Weights of a small GPT-style language model, trained from scratch on English Wikipedia.
Training: a variant of Adam for these matrices, 141M tokens, 8576 steps.
MLP neurons of a small language model. Each row is named by its layer, matrix (down: output weights) and neuron, and shows model dimensions 160-255. Each number is 500 + 50 x the weight over its row's rms, rounded and kept within 0 to 999. Numbers have three digits each.
A block is one neuron, or neurons of one layer that tend to fire together. After each block is what it responds to, as a language model described it from the Wikipedia text at the highest values.

L5.down50:456539547441525571576478430465542442485543534450440516473456498523514467488510495496474390496546486441494478444411522507555506522570430458414418457410516512562405486430529476518446542453536580476507540556546473533612521542478549588513529520474524478537509487479543479528476489512472534544
L5.down52:428542436504490450403473511389523505534490517519504437516492523529594583567525449502598554532447502543452561439463479532495477531521437462401504482533486415503557501589527470527357480457587563521563421479473521442484526464515449513451568536493569491517575553524496485476529515515551502502
L5.down91:494553508503509493521536456484490507530401392477496449506432512488495470368411413416406468496552540510527574456471477493421504533574545506464559486490459547524535496452521532437480510480487486536371509534571547599529547531457487556477415563493468541507505416564469518515462565550426532448
L5.down142:474607442520489462529477507448526422517547534531540500533530468414508517414510555566550546561574509428560422519435581537518512511478605529550536454452548426504508483471458520494473551416509524481583532497452492593412505536459433483528535540475503570472442531525520489482414465473538449511
L5.down189:525475412445537500478594492464495558532419524458587540484616562568498363487434580432334577502517504559555512433494547487438479522463474492569475578485355570523559543539477518519538446502563517474476455501536497534583532437530429466558506448489475443492521511535424582512483562494472600542
L5.down234:466549500497480465539559499455477440380466458581498446521559567502571465540449557542478558465506634562443496495374467465472446557509595479588508552473515508498422534477538488561465529516520547551485498402548439436567510479491518513539497538540534377405526491538571464500475467542506414484
L5.down386:484475475529448491528460465513559496530547451458502469446558513557486558451577539407507482614452412524476425491556493637458593466562509457491488494603505411514422497456468552510662582538517531461487536490540522544527495530527483472518448458494520557535443465541587525569483399577521544471
L5.down394:565574618523430456477530512543614471466435458516473500504511515474449513520527506467491564483524511497451488455426553531287484530439608458481512550481476554502506452511498514405392571469416567487472474544571478517565559482579521497574459599493526527450454457512466534450514498553545552524
L5.down421:469554464497512448504530570527456532438497501467433589529420556401498475580432552448498499595468585449499560438544511513483543554552560448516459501414524558494460467476542603517540463455546490468431479535465483472522489503547600512463503396518496348550530514468410545500492539543482448396
L5.down483:525606605410567528532489563509568452478513419465532542432458482487482460498577484460502468594476541460498527528503487495446529520375495475377471426462578575542460458444492525487472553442467527441552500583485505503496400501528472495551518569490563510423453539464464568438540467495551589507
L5.down515:509516469462465546637521601498396457486475447521506604543553472441473461536416392512465533500513472448466556512563458493497581424569563451515477540541477537594510490401450545510505532542496584529535543508541455491565514521479492621462391474478556520558482450553459492543429599508467389484
L5.down559:479608485531531449525497498528442546388546543588461547667398487496531484446489453541430535505504539545581528593540504517508465492519511589448454542463522456441475490581525496543428513472492610439482427557559489482454471528487566464508552523525531476541518474450482444482565494535464449555
L5.down803:443459525512471484479440582526535545535533490489590523450520561483500523501501567589494611551495371517518421515537511529464476463435487475545403371502449409468533422433537405509388493529556493456535500564556565530450521551483477481481496494499509551524449518542484518462492472456479496582
L5.down810:568582548528490403534463583477485505476544473472587460532556492479537464529528561501637472530533566526449542468424442441377445616515599509433477505444526557523542431560474460528412469547495455594503505484483531527441498493502540442469485629490503508465554527521474436489486512381479518505
L5.down967:545466398453494587519491482495481472463411480488525519495485482455376379565374428523487517502526490499579569519465474447554512415575479536525479571505535511473514448443435433481487532533464566475488477511539503479568506497456538547560405439477592525501551521478469477490425508477456478469
L5.down1016:464439508460436580592534440615448470575557499442527451372560619574518502545497499482442462526537504495487444478500476573465489527566575507444491420519472393435546515549433454429556484553528490460481518394551539502532519546443440485488415434466471510499554580453449459401492456528475496518
Description: Mid-word piece after "s". Word-internal fragments that follow an initial "s" or "S" token in a split word, such as o in ass-o-ciate, ho in S-ho-w, c in s-c-reen.

L4.down336:485437422553528467627530465511567419514546461413480491560616589481426507553436477597420590555523515427498559418523487411485552528516503472571528401540475531513536477454482497546539597484551619539534495466465490557498558476473462489620427510413446487474442532457462533449433441534521555535
L4.down563:551478554425477466511550453433492580539475450417496518476493500497392479392497506499453515575504453454517524393520453500422502466548498471533465610481379538483483500530615584448399516497447440476574571459440457404550460532442466467534462428601443572600454561517481585539450487528509490554
L4.down811:465547553466481510607448513476456544503451519397408453511525473544437514554337524554459539585423463471446478376526499474461448517561494519437498425512517510458530514526424495528674499488529625452490505556496427522514544487435515532561461451497543463441530477559365501414488401505562497536
L4.down908:529417575466561450487459443455517438546572497466507490585469482501519544538400472512480506582475487475509629494457413464495559508489520421515474465459449461499503499430588552517608479474503607477481533569500525532488530555424414505541441481501523471487476560474502484444417478445443477497
Description: Word-initial split s. A lone lowercase s split off as the first piece of a word after a space, as in s+hift, s+urvey, s+ent; rarely other stray fragments such as "years" or "can".

L4.down213:485562423467468400523449492553598508486548562561575503542490504430501569398545518514522542557506497396510480460473438598530548542521428502525453479493546461401483480571456501459540598545404462455367525377450506543472435543437517394498512524526463510519417501510550488478540509496519605525
L4.down612:396440593517505451562494471484597427484563536515502436547494496448441494417437535506563533558482494454584475497472528532494490501494420545543442421428537413461413488541492576492520451534435518493482466506537495571480406582506473413520599596523479494545494498458482519493534569387457477426
L4.down722:498480500487488554573496443512547479517489333542400539539456461527527478465497518506489481481494545570579545604562480500457473495551488515472451551497472493532427539463539501487405459568532604510494497536473545496626470550464480489410578565541483422458552512527482486425545542379509481501
L4.down795:517449582546551554508588546459480416449500569528418560493543505589425507539537388453575499593478551475473551466574548601525505581481488588483450461556558469562484513386518563556496472433551553539458524457521527500485477450549509395471528550529492469553531534481500557504453582497468437585
Description: Word-initial "an" piece. Fires on the token " an" (or "An"), either the article or the opening of words like annually, any, anteriorly, Analysis; weaker on Ar-, As-, pa-.

L5.down125:459513543463508602516560514567476478439576587503454514492598567446464504535382471514487508515599435440469413530509474462561551594461410457455421443558595521446485399516440566463444489530474502500493521494472482479496415510481572555437456503527485595478415562590549515521495423585511504591
L5.down221:483445436391460497402376529506520461493377532550546491533476454486447522539448501569501554577496502495514527484429507466529360492514432503625534556483516517527480332565487496459415421468487686518519471577555450578484447518457522526551482455572559399541469488442518583518472534496468448474
L5.down232:477591558564518504464496459527525495439507491508367408678450419474523474469527493472437563485497604473555527466489444547475434437506554569544471512482476492493437435533491587441450513497487554477546466561505494550532509508526512443524506482552463460448483506363529496448465534572500536522
L5.down299:526449466424612533473498546424447556494464537526458532492526467549451512505479532546493535524557592433499513471440438546516460490482514463535570485519576515478538424386460595493472464588509553473433489514474441518505490606432421483565502532455506461507552487480476491466497529388468478472
L5.down336:442496545532425501421446543576474569512488418469646507500456557503517464540494405508497591506518466537498543504612467522480580540543460536513402508478359663486553539476525418518597523566483601564453498509544445504518581500532430504444471485540494462448577483421503499597403443511459426501
L5.down438:498509477484534377502564576474530473547465448458425503524542456384555530550451548549496527525514485482547578513465524600565473469518509527544450559549546388502457474483502467490900495471428418462571546550529513519468475488516537414475522486511512444531479522479554492499583583502532460546
L5.down465:582503515474545394500464540518477409503511418532453496629456483539452455519403542564471523500550496438526454545477436566487461467484442500519410508518462525532527465580505510511495514528519525439533522506510505497525504581489404524561546534536617457556583505501509480405496493529472496484
L5.down529:473439557505470454464450513442519482471486515537482445502497509401437555480542573475419548526516482493439402491503551488584606461509453490607472490576594373459505436558508519558563489561459524388470513422455420542469464480476492462566598493540457574538399357544534449536546458426475494532
L5.down573:390579550444460556611448517501512541522488402492469557618478508487588593492451569565604543531514576473522527603485422537375457455505378539471489575454516512524417453527502548478382497510528564518436505477514448544466523530469460511488505549519516506455515520406553477481482538453511572536
L5.down578:484432508612470430540498437582492553443502464545499552540484502409501554574539463519525509503474492478502461545567476427559468558553548571524526594467537437456500535485508469511509477419450480466449573479492447522486439586515498456571427456399493588515515513476424560547432436472564437476
L5.down683:456493489531491449461465499538460476481503499501499542462397502431521571560504407356485542552572495447513499480539458498638435448460489555439471576518540495551492485543567485441608473528514601570557526492430426495541463559503537537474507519527554483522482569457471531607503458485521584419
L5.down733:598474480525386535517526483519478519489432518496457448491536553580514557530559458400432506383555464502532508568403452523484441475521481474393429485495409523531614446547500480501505516440432532523512534468540484407408514576489455635472543519455507564531531529563467455534480578490499502449
L5.down755:501545464408461494541556356444512529501458447575464504578457459531481513485485525616432541481505552486508556463486465421480519556533495465443513463547527477506578473474541409531427513543474540520541397500586555481454551609490487532408542501550432544502503512475639499483505549462489515606
L5.down970:534395513538479486470451516536466509460556469559476359488502515450498485533496511529372461611453531480594451362523488436562522500527584486500495465516451368513475400457558519557524515496602513515558562419525521558562507477563484604548554392536489520558541584545553429540479452569475476587
L5.down972:507603482572536397477452430562500494483461536442512572525386429447490469563480460501505536515550569471560491525485537561449535525328434455543532543523511425475567569498461522482448478528560481567476487500436481478501591494407464530487460539595553462484508452542553586501483573511474517435
L5.down994:536431517581572471463624508494641467560512416474483440446516458423475469499517583483563515542461496528487402472421518540497470541562412580509556439484567519495492461447456537495511474462503452494355502511431461561528443517491502482489538499457403516422518517522514483402578570523517480547
Description: Article "an" and word fragments. Mainly the article "an" after is/was/as in defining sentences (is an English cricketer, as an undrafted), plus mid-word fragments like Se-c-retary, Pla-n-t, Bro-n-ze.